Weights of a small GPT-style language model, trained from scratch on English Wikipedia.
Size: 26 layers, 6 heads of 32 (2 for keys and values), MLP 768 GELU, 11M parameters.
MLP neurons of a small language model. Each row is named by its layer, matrix (up: input weights) and neuron, and shows model dimensions 48-143. Each number is 128 + 32 x the weight over its row's rms, rounded and kept within 0 to 255.
After each neuron's rows, "fires after" lists the tokens most often just before its 100 highest values on Wikipedia text that the model never trained on. A number after a token or word is its count.

L12.up76 [144 128 175 165 132 163 100 122 122 120 221 115 190 129  80 136 157  68  95 105 199 128 176  63 100 122 155 152 127 104 126 145  70  78  91 139 151 141 100 167 144 138 141 134 161 145 186 150 168 164 141  90 189 124 152 156 134 157 156 136 169 120 172 177 130 159 143 118 178 142 121 123 144 118 154 172 138 124 168 180 155 150 144 144 122 129 127 168 157  97 140 110  62  95 114 161]
fires after: " a" 20, "cc" 15, "S" 11, " dis" 9, " ex" 7

L10.up432 [ 53 168 111 137 199 136 100  53 108  97 123 192 146 138 185 135 119 123 100  83 158  96  91 168 119 112 131 129  94 166 120  26 105 145 106  84 202 164 127 143 120 150 165  85  98 126 135 180 110 156 110 100  99 126 144 111 102  96 120  96  87 101 124 117 146 154 141 124  84 117 114 110 121 156 113 152 112 140 146 106 153 151  87 111 115 145 118 136 118 131 112 101  95 134 142 162]
fires after: "s" 24, " of" 9, "e" 6, "n" 6, " in" 5

L4.up651 [142 174 162 147 104 146 109 105 151 176 156 111 120 167 119 141 167 166 147 153 188 133 122 174 107  66 123 160 164 169 148 136 103 128  86 153 170 108  49 140  79 153 131 131 137 163 125  97 157 114 104 111 182 136  77 102 103 106 140  52 117 157 124 107 154 137 169 124 114  87 130  97 162 118 163 133 133 125 184 108 129  89 166  86 127 160 208 139 138 122 116 102  60 128  86  91]
fires after: " mo" 20, " at" 14, " Pa" 9, " Ab" 9, " Mo" 7, " with" 5

L19.up410 [171 121 159  79 156 170 145 160 152 150 177 124  66 107 192 126 102 110 130 104 124 140 104 118 137 136  97 139 113 160 108 124  97 106 185 182 107 121 141 118 150 136 146  89 111 171 147 101  98  96 178 191 157 171 182  92 124 142 204  68 129 114 108 145 113 163 177 116 135 163 102 148 125 133 144 128 144  93 106 144 157  94 119 158 115 140 108 105 172 140 117  93 102  90 107 104]
fires after: " " 63, " |" 5, " P" 5, " the" 4

L4.up632 [157 153 146 149  99 110 150 115 142 209 115 100 152 194  68 121 102 132 120 103  96  98 123  68 137 126  72 131 112 108 139 157 122 142 158 161 127 157 146 125  99 145 101 137 138  88 121  92 145 103 154 156 108  71 140 127 100 117 154 137 152 157 126 121  95 140 155 170 100  35 115 191 166  82 110 109 158  93 128 107 141 141 100 142 151 160 122 139  91  90 130  83 137 130 163 135]
fires after: " w" 20, " F" 12, " de" 8, "er" 7, " f" 7, "W" 6

L12.up709 [145 120 159 131 155 100 129 164 108 141  80 146  76  91 132 142 129  66 150 145 160 153 168 126 166 140 142 123 120 100 120  56  93 140 185 135  98 125 121 132 101 127 133  99 145  88 172 116 182 145 105 123 157  94 145  77 122 180  99 110 116 149 167 180 127 137 139 106 144 201 135 101 125 157 114 129 122  88 182 173 117 110 136 152 115 197 123 133 126 125  65 139 131 126 147 113]
fires after: " " 38, " P" 12, " to" 9, " |" 8

L12.up460 [ 77 158 136 130 132 133 132 160 138  68 146 140 168  73 137 162 117 128 103 168 133 122 108 142  99 139 126 153  95 151  96 178 124 127  63  80 127 141 151 119  89 169 139 151 164 117 126 175 140  75  68 100 138 154 120 136 168 123 149 166 155 152 101 127 136 171 177 125 132 116 141  92 183  99 131 116 113 139 127 101  93 102 144 146  81 131 117 114  94 108 108 128 124 151 134 135]
fires after: "s" 29, "al" 7, "u" 6, "h" 6, "n" 4, "l" 4

L10.up478 [157 111 201 143 102 143 145 146 119 123 148 133 139 137  97  89  97 161 107 151 133  76 174 121 159 201 196 158 149  96 117  95 189 113 173 212  97  82 117 113 148 117 172 135 140 141 146 125  54 145 146 125 106 168 152 157 150 164 164 124 162 102  89 132 133 139 117 208 140 147 134 140 177 108 140 156  96 190 168 148 157 111 101 128 152 163  81 177 172 134  98 104 148 119 155 110]
fires after: "s" 23, "\n" 21, "p" 11, "c" 7, "es" 7, "ar" 7

L7.up654 [ 86 167 138 114 156  77 140 109 146 110  86 144 169  88 112 154 121 119  59 132 104 137  98 218 124  92 110 131 118 178 117 119 121 158 132  36 174  64  85  96  93 111 136  90 161 136 115 133 143 157  48 164 160 140  72 106 204  79 142 217 182 106 101 170 134  97 162 161 106 124 110 115  88 110  89  94 151  86 138 129 118 134 111  94  90 131 168 114 168 145 151  72 135 127 153  80]
fires after: " in" 15, " In" 14, "n" 9, "e" 8, "ick" 7, "s" 6

L4.up403 [140 157 112 123 108 169 141 141  90 141 138 107 160 153 166 101 140 106 147 140  95 101 131  39 132  79 103 164 143 115 103  96  85 130 150 107 158 142 101 139 102 130 130 127 109 135 103 130 171 143 153 110 130  65 153 152  74  94 205 137 159 181 145 102 180 146 134  40 192 109  99 171 143  99 149 156 160 158 118 160 142 178 105 135  86 155 146 118  41  56  82 108 143 150 122 136]
fires after: " S" 16, " f" 15, "cc" 15, "s" 11, " F" 10

L14.up430 [105 143 155 160 108 109  65  99  83  93  97 190 110 109  80 161 130 176 121 106 144 123 164 116 165 113 147 174 142 147 160 138 134 110  90 160 138 123 170  80 119 166 166 123 104 103 116  82 137 158 146  79 142 113 117 179 155 150 158 137 190 114  99 146 142 204  82 115 124 162 184 177 101  90  92 142 142 115 152 117 148 122 110  98 159 178 139 135  74 110  96 142 137 108 147 135]
fires after: "." 28, "==" 22, "\n" 8, "|" 7, ")." 7, "---|---|---|---|" 6

L4.up87 [149 175  77 142 117 124  98 192 126 121 173 131  75 152 118 126 127 176 144 142 103  87 117  99  91 108 153 184  82 134 151 186 162 160  96 167 126  97 133 134 111 179 164 116 147  57 114 171 105 107 195 132 178 152  97 163 104  73 157 114 105 159 146 168  88 130 131 121 141 128  90  96 162 141 170 145 119 119 126 140 130 104  74 116 175 146  80 143  84  80  88 141 101 136  87  31]
fires after: " " 30, "\n" 29, "==" 6, "===" 5, " \"" 5, " (" 4

L6.up326 [103  99 176 137 110 171 166 160  62 127 154 158 147 151 115 137  86 194 139 165 120 116 149 180  97 139 137 130 128 107 107 155  90 125 108 182 114 135 134 177 146 170 178 139 117 127 144  86  87 124 123 103 170 127  88 144 161 152 189 119 114 156  81  80 165 156 161 147 114 110 111 145  86  95 128 182 145 149 167 154 187  67 154 119 136 172 119 125  92  85  83 113 158 181  81 103]
fires after: " " 28, "p" 22, "s" 14, "-" 6, " goal" 5, " out" 4

L4.up455 [152 149 122 172 144 124 133 112 122 105 119 110 116 100  97  84 174 129 129 146 150 131  49 103 166 123 227 168 105  70 112  45 105 143  97 171 165 127 112  90  77 128 126  89 110 122 153 182 114  55  60 106 123 118 135 168 107 175  97 121 152 120 121 158  83 106 123  95 136 131 136 109 110  91 132  91  95 107 179 150 161 170 132 124 168 167 131 137 137  76 228  76 160 115 184 136]
fires after: "\n" 17, "in" 13, " in" 12, "d" 10, "rd" 6

L8.up537 [121 200 207 119 162  98 152 114 152 152  67 138 151  85 134  89 111 131 124 155 100  86 139 132  63 147 106  99  74 102 132 127 157 185 141 107 144  93 130 117 188  81  66 123  67 115 101 140 168 129  69 179 136  86  77 160  99 120 134 131 115 147 140 107  73  95 186 143 122 109 177 145 131 127 119  83 129 125 107  85 154 105 150 111 128 154 103  89 142 120 140 131 150 143 135 141]
fires after: "d" 15, " D" 12, " w" 9, " d" 8, " Do" 6

L4.up499 [161 151 151 158 136 101 184  92 137 194  96 130  82 153 149 130 160 151 140 129  97 118 102 170 141 139 127 113 116 161  62 118 151 146 168 131 135 107 114 129 161  72 114 152 123 101  83  89 113 156  61 152  99 110 110 201 172 130 128 115 119 145  94 198 133 105 109 162 131 126 146 103  94  59 108  84 179 163 172 105 138  95 126 105 125 164  86 125 127 127 119 110 113 134 141  85]
fires after: "\n" 28, " D" 16, " d" 9, " 20" 5

L4.up288 [138 157 115 104 102 115 131  86  84  54 108 112 141 124 123 114  83 126 168 135  78 120 138 100 145 112  26  99 115 134  94 158 132  82  88  87  90 117 155  97 161 161  82 114 153  77 119 105 136 118 165 166 114  98 108 159 110 134 120 127  89 175 147 163 134 167 153 122 115 105 102 109 164  92  87 105 112 109 121  97 105 134 145  99 122 139 133  99 111 162 101  95  68 155 113 117]
fires after: " Re" 15, " B" 13, "mark" 10, "B" 7, "ack" 4, "ck" 4

L6.up611 [166 148 164  65 127 136 104 123  92 158 163 130 131 103  88 150 118 156  99 126 101 112 147  55 177  73 117 177 144 159 156 130 120 102 117 121 153 148 127  85 145 164 119 130 120 151 150 124 134 185 104 120 133  67  86 164 162 107 139 149 164 130 167 103 153  79 112 122 139 195 155  91  97 107 164  94 123  86 167  72 140 144  90 105 143 139  57  80  99  59  67 117  99  87 120 164]
fires after: "." 44, "===" 32, "==" 8, " f" 6, ")." 4

L10.up271 [109 147 173 112  88 137 112 130 132 116 176 106 168 140 128 116 134 149 140 175 122 137 117 133 104 176  97 108 107 137 122 158  87  99  74 129 120 175 115 178 108  93 134 145 164 103 130 146 132 187 112 132 195 181 139 119 139 105 116  90 168 116 158  90 105 104 127 169 146 181 103  81 150  71  73 160 135 140 159 109 127 102 138 161 168 101 127  94 141  92 163 137 123  69 124 166]
fires after: " a" 19, " re" 11, " A" 11, "S" 11, "c" 5, "di" 4

L14.up261 [174 133  92 147 111 121 144 139 103 104 138 109  79  73  97 144 118 133 136  96  92 102 140  90 184 145 124 144 108 119 155  69 128 111 160 102 148  91  72 133  68 113 202 167 132 152  89 122  91 163 176 156 120 141 131 111 138 169 104  93  82 117 117  96 143 163 158 116 157 177 126 119  81  70 161 145 145  93 124 178 121  77 159 138 113 131 125 144 153 124  93 104 160  97 163 131]
fires after: " " 20, " P" 13, " Air" 7, "le" 5, " p" 5, " S" 4

L15.up764 [ 96 134 128 156 211 114  91 151 161 113  89 114 120 124  98 108 130 155 160 111 150 120 119 139  94 104 116 133  98  95  80 146 139  91 120 105 111 138 101 106  87 169 131 165 236 140 134  74 143 103 145 134 151 124 146 178 113 173 137 138 137 153  71 113 144 173  98 182 123 135  72  89 107  87 131 168 126 139 138  88 168 156 148 114 119 169 151  79 187 172 124 108  98 144 103 130]
fires after: "\n" 44, " " 10, " con" 6

L4.up693 [120 153 140 116 185 187 135  71 171 103  82 154  70  95 129 107 120 172 138 164 143  86 175 132 120 146 127 139 100  99 143 108 105 135  74 146 117  96 103 130 140 110  70 133 162 143 133 167 162  98 107  92 132 129 106 206 124 129  83 109 120 123  44 153 152 110 159  94 202 196  71  91  87 157 104 120 145 156 137 133 116 152 103 136 127  99 117 175 154 110 163  55 134 141 168 122]
fires after: "\n" 29, "e" 17, "d" 6, "tion" 5

L4.up415 [154 184 140 159 136 107  74 131 148 153  97  95 168 156 139 144 124 174  65 145 156 107 135 180 111  75 120 110 134 107  96 162 181 122 149 132 164  99 114 143  74 106 167 147  85 123  96  59 172 117 119 182 146 149  93 138 128 175 101 151  97 154 182 104  91 101  82 180 170 133 146 128  95  79  94 180 140 156 119 112 174 103 138  87 130 104 169 110 167 172  59  82  87 103 146 107]
fires after: "\n" 51, " mo" 9

L4.up726 [131 132 140 123 115  93 161 163 149 111 126 107 136 138 132 135 152 190 141 108 145  77  99 189 107  93  18 165 145  91 120 135  99  91 137  85 142 101 111 120 144 139 114 114 103 108 121  91 159 148 127 171  87  90 103 141 159 101 126 185  79 136 116 166 119 168 165  97  81 124 139 114 144 119 162 200 106 109 120 133 120  69  69 112 152 173 138 143  73 133 102 105 113  97  92  75]
fires after: " B" 29, "B" 17, " b" 13, " win" 12, "b" 6

L10.up528 [111 150 119 180 173 123 189  83 112 145 129 149 124 125 121 112  84 158  91 132 124 103  76  81 151 110 101  77 166 159 104 139 142 137 136 173 126 115 141 188 207  35 111  97 120 122 106 135 126 147 133 146  97  83  81 160 140  91 117 147 202 180  92  93 139  95 141 180 106 135 154 116 141  98 122  55 101 130 143 185 158  58  77 173 163 165 145 146 101  93 113 157 117  95 118 133]
fires after: "," 14, " D" 10, "d" 10, " d" 8, "c" 5, ")" 4

L4.up643 [135 156 191 144 168 149 157  86 150 161  98 125 117  97 110 171 126  89  71 215  74 133  93 128 127 149 182 175  78 129 147 177  78 135  85 132 125 112 107 100 127 126 193 107 125 128 146 124 178  99  73  91  58 149  52 122 159  94 158 172 144 177 107  90  58 184 162 108 134 109 104 105 114 141 164 146  94 130 132 131 109 102 163 106 136 145 162  93 147 184 172  89  77 139 168 137]
fires after: "n" 17, " In" 12, "ra" 11, " N" 9, " in" 9, "s" 8

L10.up379 [ 78 180 121 100 162 125 103 101  66 117 154 198 123 103 206 102  82 124 105  88 134 143 106 126 113 116  95 117  92 171 169 191 114 122 123 153 159 189 157 148 113 140 154 125 130 133 111 188 142 133 167 164 146 118  93 116 166 140 125 174 132  77 156 176 137 105 129 117 110  94 183 137 155 140 120 140 122 123 161 146  88 127 126 153 135 170 130 165 134 195 143 113 130 157 122 104]
fires after: "e" 20, "te" 12, "s" 10, " be" 7, " we" 7, "re" 7

L6.up167 [138 132  80 116 167  71 117 140  72 155  98  68 134 146 127 173 114 162 134 112 131 170 142  98  94 155 181 140 108 170 156 137  89 181 170 146 109 116 161 121 180 190 113  89 153  93  92 153 134 113 122 142 155 123 134 143  84 109 198 114 155 148 101 134  73 130 161 169  82  82 103 111 107 165 144 116 103 108 104 189 148 174 134 130  92 110  72  78  53 109  91 152 112 119 143  88]
fires after: " \"" 16, "\n" 15, " F" 7, " T" 6, "F" 6, " C" 6